{"n_layer": 8, "d_model": 512, "norm_eps": 1e-05, "positions": "rope", "rope_fraction": 1.0, "qk_norm": true, "attn_scale": 0.125, "parallel_block": false, "init_std_qkv": 0.0244, "init_std_o": 0.0, "init_std_down": 0.0, "lr_head": 0.00834, "grad_clip": 0.5, "decay_fraction": 0.874, "doc_mask": true}
MLP neurons of a small language model. Each row is named by its layer, matrix (gate and up: input weights; down: output weights) and neuron, and shows model dimensions 192-287. Each number is 128 + 32 x the weight over its row's rms, rounded and kept within 0 to 255. A neuron's up and down rows have the sign that makes its largest values positive.
Before each neuron's rows, "fires before" lists the tokens most often just after its 100 highest values on Wikipedia text that the model never trained on. A number after a token or word is its count.

fires before: "0" 13, "1" 12, "9" 11, "5" 8, "6" 8
L5.gate1109 [117 112  56  87 107 131 108  59 176 163 105 136 131 151 173 126 110 134  95  87  66 106 130 139 103 160  75 160 131 164 162 138 126 148 100  67 127 125 101 148 157 148 171 171 147 102 123 123  93 119 178 123 126 116 174 184 170 140 153 141 161 130 120 136  76 133  58 185 128  95 141 121 130  91 132  78 146 170 102  95  95 127 127 161 128 147 160  93 137 112 150 115  92 107 142 126]
L5.up1109 [140  96  98 152 163 158 132 124 114 150 109 111 138  99 128  90 125 145 143  89 115  75 134 129 105  87 115 127 129 172 127  94  61  79 100 111  42 121 104 109 136 128 177 138  84 171 129 112  77  97  80  72 146 120 101 126 132 146 142 126 112 130 145 123 118 132 148 154 147 123 127 176 142 172 130  77  64 112 115 163 158 144 110 141 100 110 100 113 133  59 150 116 156 124 111 103]
L5.down1109 [153 125 162 132  60 154 156 138 143  71 198 152 151 149 135 109  84  59 147 139 121  99 127 193 103 158 136 129 164 108  49  99 131 123 115 194 126 174  90 138 135  85 106 106 130 128 121 149 132 137 170 157 133 153 100 137 106 135 181  71 158 114 159 108 137 139 111 113 175 131 178 169 176 133 160  92  71  92 160 101 183 127 172 106  85 120 130 129 128 160 156 162  92  94 124 146]

fires before: "1" 27, "2" 19, " " 19, "0" 9, "9" 7
L5.gate1211 [144 131 161 129 114  88 103 114 138 107  94 126 177 125 135  77  99 135 126 112 127 151 135 194 162 103 170 108  86 180 145 101 134 144 101  60 145 150  81 178 138  55 127 134 112 118 104 192  93  85 107 134 104 134 107 118 164 150 117 124 145 146 155 172 108  65 129 117 120 169 107  62 152 158 114 145 120 139 138 116 109  81 106 178 155 142 124 136 131 134 166 105 198 143 137 119]
L5.up1211 [134 156 102 133 154  92 126 153 131  65  86  98 141  92 165 177 139  91 101  82 115  96 134  83 187  91 129 117 106 136 142 115 168 128 148 125 120 116 153 110  97  81 102  78  76 127 159  97 146  76 102 164 153 120 129 136 175 171 130 128 176 145 106 149  88  88 158 125 115 143 151 123 128 148 127 110 181 144 153 103 123 133 163 104 174 143 130  96 180 150 124 101 133 158 137 155]
L5.down1211 [131 118 131  92 110 107 156 165  93  69 143 181 163 170 183 123  47 119 127  95 148 126 134 127 165 150 126 198 123 122 111 174 150 101 195 134 160 124 138 102 101  63 149 123 154 127 148 116 127  83 169 153 188 127  92 101  84 102  97  66 146 130 178 186 140 149 116  81  98 129 120 105 147 151 115 121 128 106 129  97 102  88 154 162 147 154 145 104 126  84 122 122 121 114 108 126]

fires before: " " 80, "\n" 17
L5.gate1256 [119 173  89 121 146  95 145 144 201 122 142 148 115 104 106  93 157 119 169 134  77 163 198 121 143 103 109 140 151  56 131 178 131 138 174  87 154 146 128 115 108 146 173 144 149 146  97  94  98 130 119 103  96  84 137 121 113 112  80 125 144 102 188 147 103 122 111 104 202 186 164  80 150 120  67  88 110 116 112 165  92 118 169 137 164 119 146 154  91 108 151 142 118 131 120 158]
L5.up1256 [172 147 134 156  94 186 140  98 151 136 135 117 122 129 125  86 145 121 136 155 133 110 177 158 108 154 114 117 123 133 103 128  71 155 161  55  72 128 116 178  59  93 141  92 116 112 109 122  83 150 136  64 150 136  86 109 142 119  95 147 154 158 127 129 134 153 141 116  84 130 132 150 171 179 117 141 142 104 125 185 106 134  88  84 163 136 116 114 152 135  86 112 147 111 116 127]
L5.down1256 [116 101 139  83 162 147 158 111 140 136 178 158 155 132 147  70 136 128 160  91 119 176  72 123 126 132 102 119  81  76 133 142 137 191 174 135 134 122 171 130 156 122  87 122 116 141  88 137 136 123 123 193 144  99 138 149  44 172 142 129 126 125 140 138 129  97 127 114 197 129  81 124 122 121  89  82 176 124 111 132 189  87 116 142 178 148 106 177 139 134 127  92 110 134 165 143]

fires before: "0" 25, "1" 18, "5" 11, "2" 10, "4" 9, "3" 7
L5.gate188 [ 91  97 146 115 114 129 138 129 165 123 116 154 151 115  99  77  87 131 121  86  94  77 143 118  95 154  86 109 149 107 108 178  78 160  86  87 119 144 146 112 146  90 209 131 162 137 169 135 185 177 131 118 111  62 108 106  96  90 118  69 144 154 105 144 106 137  59 140 131 133 156  98 140 105 176  46 139 145 123  95 152  89 125 124 159  97  95 159 142 152  65 107 112  95 101 146]
L5.up188 [100 163 106  56 123 123 107  72 116 139 123 128  90 143 131 208 169 143 107 139 123 138 123  97 165  92 141 136 122 162  95 170  72 137  80 151 102 135  37 142 103 147 187 147 139 220 138 147 216 154 131 162 150  98 149  55  96 136  65 120  86 160 137 122  83 202 127 113 157 126 142 110 110 173 163  54 106 122 159  67 145 153 130 164 102  69 147 180 125 124  95 119 123 103  97 130]
L5.down188 [116 186  82 159 138 162 120 112 163 178 121  98 168  98 155  83 114 139  86 134 140 116 102 108  71 117 116 140 164 148 169 142 162 109 142 205 104 122 175 133 121 118 130  90 119 149  95 170 133  55 134 137 129  98  86 132  88 102 176 143 136 139 194 105  74 117 141 117 111 159 106 137 103 145 126 126 148 120 104 116 117 145  97 159 129 105  85  40 135 117 134 104 150 140 148 170]

fires before: " " 78, "-" 4
L5.gate1147 [ 63 144 147 124  72  90 167 128 167 172  81 144  95 140 162  84 125 137 112 131 172 152 173  88 152 138 130 100 160  94 138 169  81 161  47  87 156 119 130  85 114 102 113 133 108  66 173 136 172 134  91 147 116  92 173 156 189 108 128 125 193  89 178 152 195 115 116 114 131 127 143  44 163  79 219  95 125 151 119 186  85 114 140 148 112  91 127 137 155 104  89  92 153  68 160  73]
L5.up1147 [135 164  86 149 127 131 112 113 143 157 114  86 172 135  88 158 200 124 155  96 180  48 126 101 145 152 180 117 108 154  37 165 103 116  78 109 127  75 106 104 153 163 136 127 169  55 145 156 135  94 169 128 116  54 125 130 172 100 126 184 170 134 128 153 110 119 185 155 125  75 160  58 132 130  92 112 101  30 127 135 169 132 117 104 174  69 140 121 112 103  81 119 169 136 126 142]
L5.down1147 [112 101  86 119 145 147 109 159 138 129 167  26 178 114 182 162 155  87 177 186 106 157 150 129 128 178 139 113  55  90 112 122 166 120 144 182 126 166 177 151 152  81 155 147 117 114 139 126 162 149 134 166 154  83  83 135 144 149 100 123 127 150 156 130 114 101 159  95 136 122 154 143 164 124 106 120 115 152 163 169  78 143 145 112 200  92 174 109 151 113 140 181 139 148 175 148]

fires before: "0" 23, "4" 14, "6" 9, "2" 9, "1" 8, "8" 6
L5.gate1135 [ 65 170 155 103  76 101 119 112  99  50 162 134 140 117 137  81 101 123 100  93  52 147  67 137 145 197 146 101  68 156 124 131 138 132 126 125 136 149 150 149  73 161 130 108 118 116 144 140 119 127  67 110 106 170 103 151 107 142 109 171 109 126 160 177 195  96  59 138 106 189  88 116 184 144 110  90  78 192 128 217  92 157  91 131  98 131 237  76 138 177 180 176 147 119 152  91]
L5.up1135 [181 192 114 117 120 152 168 135 154 107 130 151 165 159  84  74 138 142  46 121 133 151 175 166 137 136  94 143 190 123  90 126 163  76 146 128 114 137 141 166 131 138 100 107 118 154  95  85 175 178  67 129 133 157  99  71 115 107 149  75 134 107 162 120 124 172 100 113 101 201 168 152 169  75 151 144 164  44  86 143 110 124 134 116 140 123 150 151 163 127 130 125  90 129 106 171]
L5.down1135 [148 124 174  93 114 176  86 183 168 127  90  82 134 100 154 189 158 152 110 140  62 153 122 105 146  79 142 131 110 118 191 148 121 125 162 140 132  66 128  96  93 156 136 110 149 154  97 141 118 111 102  92 157 134  92 157 147 148 112 135 221 154 125 136 134 120 139 134 130 117 149 185 105 128 118 121 169 131 170 109 127  60 175 133  90 123 117 165 103  99 125 137 157 103 173 143]

fires before: "1" 32, "2" 21, "0" 15, "9" 8, " " 7, "8" 6
L5.gate1161 [134  97 153 128 136  82  94  54 104 140 141 157 100 133  30 114 160 121  86 168 123 109 142 133 112  68  72 106 163 106 137 106 143  59 104 103 119  98 161 176 129 156 175 137 164 125  98 162 145 111 162 130 144  62 155  94 180 145  84  76 129  95 123 125 166 160  99 146  98 170 153 104 145 129  91 137  64  84  93  71  94 149 124 116 112 122 168 145 184 149  84 137 138 143 147 181]
L5.up1161 [130 151 137 117 125  88 103 160 141 153  97 158 166 126 107 124 132 132  90 138 147 177 137  88 149  86 124 154 162 143  68 154 103 104 161  66  97 149 104 128 115 111 187  74 110 122 126 141 171 131 160 148  92 132 127  77  79 117  90 169 123 184 178 210 149 114 157  89 122  34 147 112 133 115 138 165 144 120 108 105 170 117 136 115  87 111 236 170 147  84 137 120 132 162  87 132]
L5.down1161 [167 161 141 104  36 154  84 119  81 171  74  72 151  62 159 134 150  96 134 129 143 119  79  89 120 106 124 161 119 186 169 152 145 136 102 174 134 170 107  99 100 155  90 125  99 130 121 135 136 125 130 161 117 101 124 162 172 173 120 119 153 155 112 134 145 154 115 192 174  96 141 173 133 113 122 169  99 127  92 133 135 126 111 103  95 137 172 132 124 144  91  86 126 144 159 135]

fires before: "0" 31, "6" 11, "5" 9, "9" 8, "1" 7, "7" 7
L5.gate377 [138 134 144 122 176  97 132 114 116 122 167 139 129  98 106 133  81 115 155 107 141 132 151 129 107 154 137 120 143  74 188 118  96 152  78 120 126 108 108 147 130  68 198 116 138 123 152 111 113 110 178 141 134 130 115 173  99 145 118 105 161  88 156 182 108 114 122 182 135  49 157 146 140 141  91 138 160 151 139 140 112 118 142 102 148 174 112 155 104 116 108 103 104 161 161  84]
L5.up377 [124 125 132 144 111 153 117 101 131 201 107 132 154 135  71 142 139 146 129 113 104 157 126  92  92 113 153  81 139 156 193 175  90 135  98 129 115 180  84 156 197 143 163 150 112 143 122 112 162  90 159 170 106 144 155  91 141 133  96 209  79 141 156 111 125 131 159 156 103  90 101 104 127 153 174 129 120 138 157 116  80 140 204 136 163 136  97 143  85 120 194 113 143 147 106 116]
L5.down377 [ 92 125 106 187 185 123 129  94 140 161 153 133 120 148 107 122 165 175 106 134 166 151 162 154  77 121  62 143 113 142 110 123 134 122 145 158 119  86 157  86 145 139  71 126 133  96  86 129 144 166 132 102  93  63  75  98  95 184 175 101 116 164 148 123 134  82  65 149 157 120  86 121 107 152  70  51 213 146  84 168 130 138 187  89 127  73 135 164 168 110  87 158 161 190 163 130]

fires before: "0" 15, "4" 12, "9" 12, "6" 11, "1" 9, "2" 7
L5.gate237 [ 79  95 147 149 149 167 137 152 228 155 140 120 172 119 112  91 149 143  74 116 102 103  74 126 144 124  99 159 119  77 157 110 127 100 117  88 179  92 123 124 170 153 133  83  88 171 109 144 128 117 105 155 138 149 150 153 162 125 102 123 168 101 144 189  85 118  79 179 111 127  97 126 131 158 133 107 133 165 100 170 124 132 140 118 168 116 199 148 165  94 149 172 100 107  96 143]
L5.up237 [ 75 159  67 205 135  82  72 142 165  94 139  78 129 105 143 120 166  94 192 141 141 131 198 161 155 147 120  77 117 155  65 109  90 152 153 108 127 148 198 105 114  88 125 170  65 107  84 179 140 139 105 122 164 156 122 116 123 186 124 119 133 153 138 126 113 120  63 118  77 121 114 139 120 138 111 186 127 146  91  65 149  90 117 119 148  77 110 124 150  95  64 132 131 187 136 141]
L5.down237 [142 125  85 123 166 140 118 140 191 108 152 113 100  88 109 107 131 100 106 117  87  93 145  52 116  39 124 187 106 138  60  84 207 159 120 106 136 182 171 147  67 134  84 106  83 128 121 178 159 190  91 131 122 110 125  70 120 143 162 117 104  94  58 143 157 117 151 123 101 127 144 161 101 128 134 118 108 157  99 157 107 135 115 130 146 127 137  78 115 107 185 120  99  63 146 106]

fires before: "1" 47, "2" 42
L5.gate564 [ 80 141 151 150  95 164  86  58 145 136  88 118 114  76 132  75 174 161 102 127 101 110  73  94 155 120 137 119 119 146 115 164 125 150 139  80 151 136 115 206 108 166  99 188 182 145 140 142  98  65 114 140 118 151 165 119 117  89 102 104 107 136 192 171  76 123 111 136 200  96 113 147 156 156 100  97  38 149 112 107 179  94  88 107 185 127 179 114 104 159 108 126  86 125 158  99]
L5.up564 [185 138  76  85 135 149 137 141 110 138 113  90 130 136 112 106 146 105 149  96 115 131 152 155  88 119  73  92 144 123 148 150 103 117 101 182 130 126 119 136  93  47  88  80 121 127 105 137  95 114 106 113 184  86 161 136 131 136  90 165 117 121 142 113  65 153 119 121  67 110  66 171 127 132 143 113 146  73 175 103 122  91 143 159 156 134  97 115 153  66 120 102 133 149 109 129]
L5.down564 [128 153 210 157 157 147  84 149 142 108 121 145 150 144 104  92 138 127 125  58  78  92 120 111 111  94 151 143 125 122  99 123 153 142 107 143 114 102 100 163 174  95 142 155  99 159 189 110 161 146 142 143 152  92 108 113  95 134 110 180 136 160 148 143 205 108 138 100 150 132 145 161 134  41  83  97 122 108 157 121 160 154 140  72 132 100 135 143 129 168 119 150 113  78 127  97]

fires before: "\n" 54, "s" 29
L5.gate1113 [ 92 110 104 155 108 164  72 152 118 129 129  89 138 153 158 152 132 117  77 168 164 119 148 208 108 172 115 111 131 171 167  86  91  81 158  73 118  88 101 126 183  86 120 151 103 163 133 167 163 111  74  93 133 180 164 144  95 152 151 224 101 116  52 131 123 135 138  80  85 118 119 118 148 107 209 161 144  54  88  93 149 113 122 140 102 172 117 154  88 173 100  86 116 166 172 129]
L5.up1113 [121 146 160  51 173  51 161 109 121 101 126  71 110 127 126 130 134 151  90  98  67  49 108 151 121 126  98 106 158 100 123 106 113 140 174 129 132 134 119 104  61 152 178 168 128 165  99 109 150 165 126  95 119 159 132 136 159 145  89  41 114  82 150 155 139 113 166 118 147 242 137 101 110 139  98 119 161 111  81  50 161 155 137  93  85 170  87 145  87 132 123 164 114 136 111 120]
L5.down1113 [179 134 115 219 156 157 119 178  78 112 144 126 149 100 104 129 119 142 102 189 121 156 216 118 121 176 150 202 158 149 147 133 138 131 129 161 157  99 139  89 131 102 133  79 158 129 164 179 183 151  97 126 194 128 137 166 121  98  88 105 106  86  79  73 143 148 108 105  87  94 132 149  98 163 133 153 154 142 107  88 100 126 130 177  86 101 129 119 122  83 121 139  97 132 126 147]

fires before: "2" 22, " " 18, "1" 13, "3" 8, "4" 7
L5.gate1124 [ 90 243 138  78 158  76 142  78 101 155 133 100 153 105 140  77 166 116 165 121 132 146 147 131 122 125 118 132 112 164 136 166  99 135  80  64 164 130 148 121 152 158 100 113 127 137 129  88 168 167 129 139 151 117 132 133 130 151  73 178 101  94 109 128 125  91 103 105 156  98 160 131 120 157 133 168 173 147 139 141  59 129 166 140 173  93 147 111 111 113 159  93 196 141 192 128]
L5.up1124 [174 180 126  90 112 104 147  91 107 112 167 121 143 165 166 115  77  64  63 133 123 116 187  99 154 124 146 133 121 178 141  80 120 130  85  72 136 132 124 128 175 114 114 118 137 146 162 115 166 108 100 151 150  78 102 139 178 132 135 124  83 127 110 142 152 111 127  96 162  96 156 116 129 160 109 137  95 150 172 153 117 173 135 105 168 166 136  93 141 105  71  78 204 182 138 149]
L5.down1124 [150 127 141 128 100  92 122  68 121 101 126 135 117 219 167  64  85 165  81 122 128 114 119  70 140 110 100 158 104 149  93 118 111 127 135 132 166 124 139 119 149 189 164  71 134 135 161 124 101 100 153 130 130  97  77 169 128 136 123 113  98 146 134 166 138 120 138  67  82 148 102 115 149 122  75 129 144 145 168 159 146 168 123 116 156 116  89 119 155 102  61 162 164  71 117 150]

fires before: "\n" 51, " " 17, "0" 6, " |" 6, "1" 4, " —" 4
L5.gate866 [140 159 116 162 131 115 112 134 129 167 139 130 195 118 132 110 180 129 118  75 109  87 135 169 110 114  99 117 136  79  65 140 113 139 157 134 170 226 170 136 127 155  67 112  83  51 114 113  72 127 147 114 133 100 119 131 125 157 129 168 110 135 111 135 113 148 135  89 152 162  87 116 124 157  96 119 157 147 175 119 115 149 186 158 162 101  90 136 142 147  95 106 136 125 158 124]
L5.up866 [142 108 111  87 131 132 133 104  97 112 172 102 155 128 154 111 160 113  89 116 182 119 104 109 102 114 101 143 144 151  87 160  92 181 172  76  77 153 200 157 104 188  93 123 136 107 120 134 112 149 109  74 168  91 115  89 106 194 120 161  97 146 119 127 153 156 144  92  75 127 141 168 155 139  81 103 155 138  90 122 121 128 141 155 129 139 134 164 173 111  91 126 184 197 135 102]
L5.down866 [127 116 108 159 101 154 154 122 131 105 152 179 120 134 169  97 148 146  74 145 121 117 118 112  98  92 128 112 102 142 161 132 135  71 107  91 154  82 110 130 129  96 135 164 124 208 108 226 198 151 129  70 152 119 143 179 117 124 175 135 100 177 127 129 136 222 116 107 126 136 146 141 183 148 145 150 125 142 100 120  87 148 134 160 129 134 158  80 154 165 153 110 156  14 115 156]

fires before: "0" 22, "6" 12, "9" 11, "8" 11, "2" 9, "4" 9
L5.gate161 [122 210 127 145 122 127 106 117 157 111 134 136 182 119 136 159 160 119  79  67  94 137  95 109 179 102 144 132 116 110 122 142 129  83  98 126 127 162 102 165 122 116 155 155 178  84  42 134 141  75 157  89  97 180  49 165 108 133 149  70 168 133 112 153  91 109 165 118  85 104 130 123 145 105 110 105  65 161 168 112  78 108 103 129 127 142 117 103 164 104 157 153 149 140 102 153]
L5.up161 [158 127 134 161  78 155 119  86 150 141 145 152 124 131 123  98 160 104 129 132 116 132 104 146 122  35 178 131 163 145 116 140 133 122 163 107 111 112  81  96 168 190 136 192 107 185 138 121 126 161 110 106 142 162 119 156  60 117 113 127 105 133 127 134 143 113 134 197 115 101  80 147 173 160  60  66 174  96 128  93  76 139 183  81 141  68 169  83  88 126  98 126 108  90 111 146]
L5.down161 [108 150 139 111 101 116 101 191 114 100 169 113 150  72  74 102 182  91 146 144 183 183 146 162 123 135 128 133  71  41 122 161  91 143  81 174  87  86 104  93 192 164 196 117 116 160 100 134 127  50  82  62 131 109 100 161 119 155 148 118 180 122 147 148  68 154 123 111 133 143 119  76 147 193 129 177 100 111 143  92 104 141 134 121 120 146 171 109 122  98 152 120 171 197  99  88]

fires before: "\n" 61, "The" 4
L5.gate74 [117 114 170 138 140 125 143 119 120 106 108 139 174  93 101 100 184  88 132 102  87 126 125 123  75 134  99  92 162  72 131 116  60 129 101 146 170 173 158 145 130 162 118 169 122  84 146 170 117 181 151 133 129  93 144 153 132 153 139 143 105 177 162 144 169 149 138 140 161 160 149 123 150 109 160 128 188 131  87 134 165 134 144 162 132 125 137  99  86 207 105 104 136 142 144 150]
L5.up74 [137 117  72 126  89 124 137 124 116  66 100 104 114 110 190 120 132 107  93 110 173 119 133 149 124  56  40 142 175 101 105 132  89 115  85 113 140 132 137 158 186 118 129 127 131  81 152 120 153 120 100 118 157  93 123  87 166 155 112 174 146 118 156 137  85  90 123 114 117 117 130 129  84 140 140 112  75 147 163 165 149  93  99 115  84  97 111 172 159 102 153 103  63 121 101 124]
L5.down74 [ 93  94 137  96 101  86 104 133 168 179 170  86  71 160 140 153 165 121 123 132 204 134 122  75 165 135 123 157 139 179 106  95 121  79 153 124 128 114 146 125 141 116  57 141 149 165 172 104 126 148  90 135 123 231 150 157 115  86 112  88 127 169 203  28 147 115 148 116  94 140 126 137 169  58 111 178 142 145 120  51  96 151 131 149  85 168 172 133 132 155 139 149 104 134  92 133]

fires before: " " 70, " the" 7
L5.gate820 [142 106 107  62 183 101 133  32 150 145  99  93 132 122 153  99 135 179 124 173  56  85 122 112 100 116 145  78 125  69 190 158 135  98 134 136 123 108 161 137  91 184 136 109 116 198 111 116 120 143 126 153  95 132  83 174  84 112 102 195 210 143 189 139 144 173 156 165 180 108 105 138 149 131 118 134 100 117 141 176 136 126  98 132 118  83 106  80 119 160 137  67 112  75 136 173]
L5.up820 [105 129 164 101 141 100 130  73 152 136 145 129 133 140 171  87  63 179 122  74 127  85 122  85 180 171  71  66 116 104 142 158 162 133 139  99  92 140 100 142 119 180 171 146 105 119 110 182 127 113 193 142 101  79  97 167 141 106  74 202 166  72 149 125 144 110 106  53 185 135  97 103 142 139 109  91  90 146 147 163 129 159  81 158 150  93 100 113 126 142 130 120 149  57  90 132]
L5.down820 [ 73 110 158 169  85 158 168 110 126 128 105  53 109 165 144 130 164 104 134 154 115 129 187 118  59 113 152  76  66  91 111 173 167 106 138  98 127 193 108 134  99 139 130  65 110 154 137 143 169 106 134 106 143  93 141 151 131 111  79 133 126 169 110  91  97  51 139  90 132 161 117 125 135 169 133 134  91  48 146 102 152 104  80  99 125 106  91 130 115 128 110 151 126 126 107 179]

fires before: "." 27, "7" 10, "5" 10, "0" 9, "6" 7
L5.gate980 [118 195 125  78 157  73 156 166 130 205 148 112 137 130 109 102 127 102 149 186 128 122 129 108 175 124 158 133  90 105 147  49 135 114 113 106 146 174 135 192 145  93 120 145 130  95 150 124  82 149 100 185 109 129 105 100 150  90 141 123 140  68 139 106 160  67 112 157 163 132 105  94 170 118 127 105 125 103  98 141 115 120  90 131 141 157 145 133 108 118  56 139 151 182 195  98]
L5.up980 [159 156 211 150 188 169  95  71 135 156 144 143 137 142 123  92 139 170 125  94  95 188 130 104 140 139 133 206 152 217  73 126 101 104  60  81 150  94 130 171 177 132 143 123 212 155 137 146  87 142 134 155 115 138  85 154  99  91 116  65 139 128 142 146  99 105 107 194  99 210 132  99 167 105  89  77  84 169  77 135 169 133 130 112 140 155 176 148 123 134 111 138  92 102 142  96]
L5.down980 [152  97 174 166 104 129 110 121 124 151  62 132  90 125 125 103 122  57 127 161  97 119  78  41 148 208 123  89  93 130 157 118 149 140 188 128 144 133  84 158 151  97 132  75 171  84 126 117  99 150 122 121 158 139 137 142 121 157 170 171 120 111 111  80 151 103 124  94 184 147  78 243 150 103 115 118 128 114 112 155 114 132 118 119 108 173  94 154 114 158 150 119 203  89 174 146]

fires before: " " 59, " |" 4
L5.gate420 [ 95 170 132 113 134  66 129 143 155 142 139 244  68 121 136 138 159 132 142 132 178 146  78 153 130 144 146 162 106 111 167  85 148  97 187 146 105 145 152  67 116 163 166 118 108 111 121  99  86 109 104  73  86 108 133 146 150 113  90  97 164  86 155 169 112  69  79 169 118 175 108 154 107 138  77 132 133 131 104 133 106 165 131 171 137  89 116 145 167 124 145 159  74  98 128 136]
L5.up420 [124 181  93 120 169 132 127  94 134 102 118 140 113 194 112 129 125  59 122  83  98 123 128 139 159 165 131 142  90 145 141 112 160 188 149 138  53 168 190 173 138 178 124 126 103  89 138 125 143 128  78  84 153 116  84 174 172 144  92  80 133  70 170 130 107  98 107 158  77 158 123 160 165 112 137  98 104  54 112 169 124 203 135 135 166  70 101 104 109 162 146 153 168 199 112  71]
L5.down420 [142 150  91 119 109 103 122 148 129 115 147  75 188 176 108  83 138 138  81 161 139 128 126 167 154 113  96 103 110 176 109 137  90 113 110 130  82 133 155 148 138 159 136 151 123 156 161 155 130 155 111 144  76  73 103  98 126 180 180 131  91 212 164 176 129 134 134 183 128 119 105 102 155 137 132 104 100 177 193 149 161 146 146 139 119  49 151  74 178 152  66 121 139  83 157 170]

fires before: "\n" 36, "-" 11, " Party" 11, " No" 5, " " 5, "|" 4
L5.gate433 [178 163 103 109 106 137  97 121 179 174 107 142 179 148  94 100 126 139  89 119 112 170 163 139 150  58 155 130  78 107  89  90 142 146 127 112 105 123 134 115 128 110 118 156 163 146 107  89 132 127 113 191 124 102 116 188  88 110 111 151 159 106 169 132 160  99 108 167 176 147 137 159 123 105 146 149 141 114 100 166 106  91 201 115 151 164 163  55  95 138 159  94 169 142 155 167]
L5.up433 [145  78 151  56 138 122 152 112 173 129 196 110 134  97 157 157 112 183 208 150 117 144 136 190 153 182  91  54 181 100 128 144  83 131 164 142 137 135 117 172  73 150 158 135 164 139 121  71 110 104 135  85  90  80 132 116 146 144 101 109  83  94 170 137 103 100 129 131 228 113 133 117 175 127 126  74 159 155 112 106 201 132 116  80 157 147 132 159 181 139 145 114 186 108  83 136]
L5.down433 [133 158 128 108 166  94 180 172 104 179 119 141 211 114 159 123  75  67 131 136  78 165 152 140 112  88 146 169  43 142 134 143 175 118 187 162 129 180 201 102 155 106  74 142 167 140 157  93 188 120 148 114 141 102 124 149 112 116  81  87  95  88 199  97 112  60 126 122 148 173 129 170 112 110 153 117 146 122 112 107 117 104  62 146 162 159 162 146 144 162 128 100 115  94 153 138]

fires before: " " 59, "\n" 17, " TV" 9
L5.gate40 [142 155 107 142  98 132 143 128 114 179  57  98 149  98  92  88 160  88 152 129 127  91 147 202 129 117 156 153 141 118 138  95 112 157  87 118 144 156  93 143 119 138 164  63 170 109  49 147 151 160 193 144 126 113 131 139 187  87 113  77 126 108 116 111 130  71  96 168 127 171 140 146 174 161 108 139 127 152 153 121 141 108 109  84 113 181  92 176 110 179 102 143 141 136  84 172]
L5.up40 [181 104 111 139 117 111 102 114 144 138 116 110 144  62 177 108 189 133 109 124  93 111 123 160 163 105 131 154 155 143 133 149 116 144 143 145 182 164  79  89 137 145 103 174  63 128 127 105  78 137 204 106 160 168 130 111 150 162 132  74 118  71 134 107 167 142  52 110 117 163 122 157 159 155 170  91 116 118 210 135  83 109 140 115 118 160 151 107 150 124  82 108 144  99 133 179]
L5.down40 [ 19  99 102 135 152 127 140 163 140 142 174 136 169 134 126 105 120 139 130 148 122 170 112 118 115  84 139  89  57 101 103 129  97 135 118  96  76 105 155 128 115  78  66  51 118  80 100  85 133 108 143 197 107 105 173 135 106 104 154 113 147 121 151 122 114  84  94 135 135 143  90 118 110 149 112  96 169 134 121 119 143 117 122 135 170 153 167 187 128 142  40 139 144 144 130  90]

fires before: "8" 16, "6" 12, "2" 12, "7" 10, "4" 9
L5.gate491 [138 119 190 134 174  85 107 112 175 136 127 147 128  50 136 135 136 130 132  82 122 107 127  78 124  84 166 122 130  71 172 138  83 109 137  96 134 145 126 140 133 200 126  85 145 122 142 127 108  72 145 127 198 140 135 180 136 111 161 149 196 125 117 154 148  97 129 150 143 146  98 140 107  93 167 139  85 164  38 117 112 147 156  57 171 124 182 124 101 132 118 118 108  99 188 113]
L5.up491 [102 111 190 154 156 129 107 153 159 178 186 184  97 136 101 126 111  67 147 127  85 148  84  83 154 126 126  92 143  70  74 181 143 112  80  34  54 164 101 116 141 168 127 136 105 149 176 109  82 144 109  99 135 107 106 130 152 130 132  73 125 113 160  89 149 126 174 159  96 163 118 186 163 109 163 104 162 149  76 162 105  87 165 112 133 123 121 135 126  88 126 151 147 144  78 153]
L5.down491 [ 91 184 129 147 127  91 116 124 129  92 178 126  93 116 122  91 161 133 155  98 142 139 172 125 164 154 136 155 117 180 112 130 109  97 174  77  95  88 128 166 160 183 140 121 146 139 147 134 103  94  81 145 141 134  58  93 111 151  80 176 132 148 104 109 178 135 122 128  84 140 127 118  99 160  86 139  91 129 219 139 138 194 133  63 131 154  91 125 104 112 107  58 175 113  88 192]

fires before: " " 55, "\n" 32, " —" 7, " +" 4
L5.gate530 [165 106 148  81 126 111  95 116 134 160 160 154 126  90 159 121 152 171 163 105  97 145 158 117 125 112 161 135 128  57  97 103 130 160 209 143 186 156 154 146 104 179 114 138 147  89  80  90 120 122 171 153  91 114  98  85 111 167 135 145 105  90 144 102 117 130  82  94 165 211 145 152 157 139 136 103 129 137 103 148 170  75 231 159 167 153 135 136 165 130 107 155 163 151 138 183]
L5.up530 [146 184  80 149 121 173 112 106 152 115 152 123 154 116 153 105 133  87 192 154 113 118 148 117 108 120 189 101 146 142  94 124 146 103 126 132 140  89 134  98  67 156 183  89 110 131 130  85  54 129 172  89 148 159 114 105 110 116 131 150 140  51 106 137 149  96 123 152  84 105 141 126 111 106  88 125 180  88 159  93 169  98 169 142 144 159  74 129 111 184 165 116 173 145 102 180]
L5.down530 [ 79 126 133 158 135 120 155 101 170 110 142 124 131 128 187 149 132 122 145 102 141 139  39 105  91 116 153 113  78 122  82 124  61 138 113 140 135 141 144 133 139 108  79  40  87  59  96 114 170  95 111 182 131  93 172 108 129 110 117 130 115 143  86 152 166 132 108 105 135 114 104 162 144 123 120 129 158 156 127 102 184  69 112 152 152 136 113 156 124 183  94 160 126  60 157  80]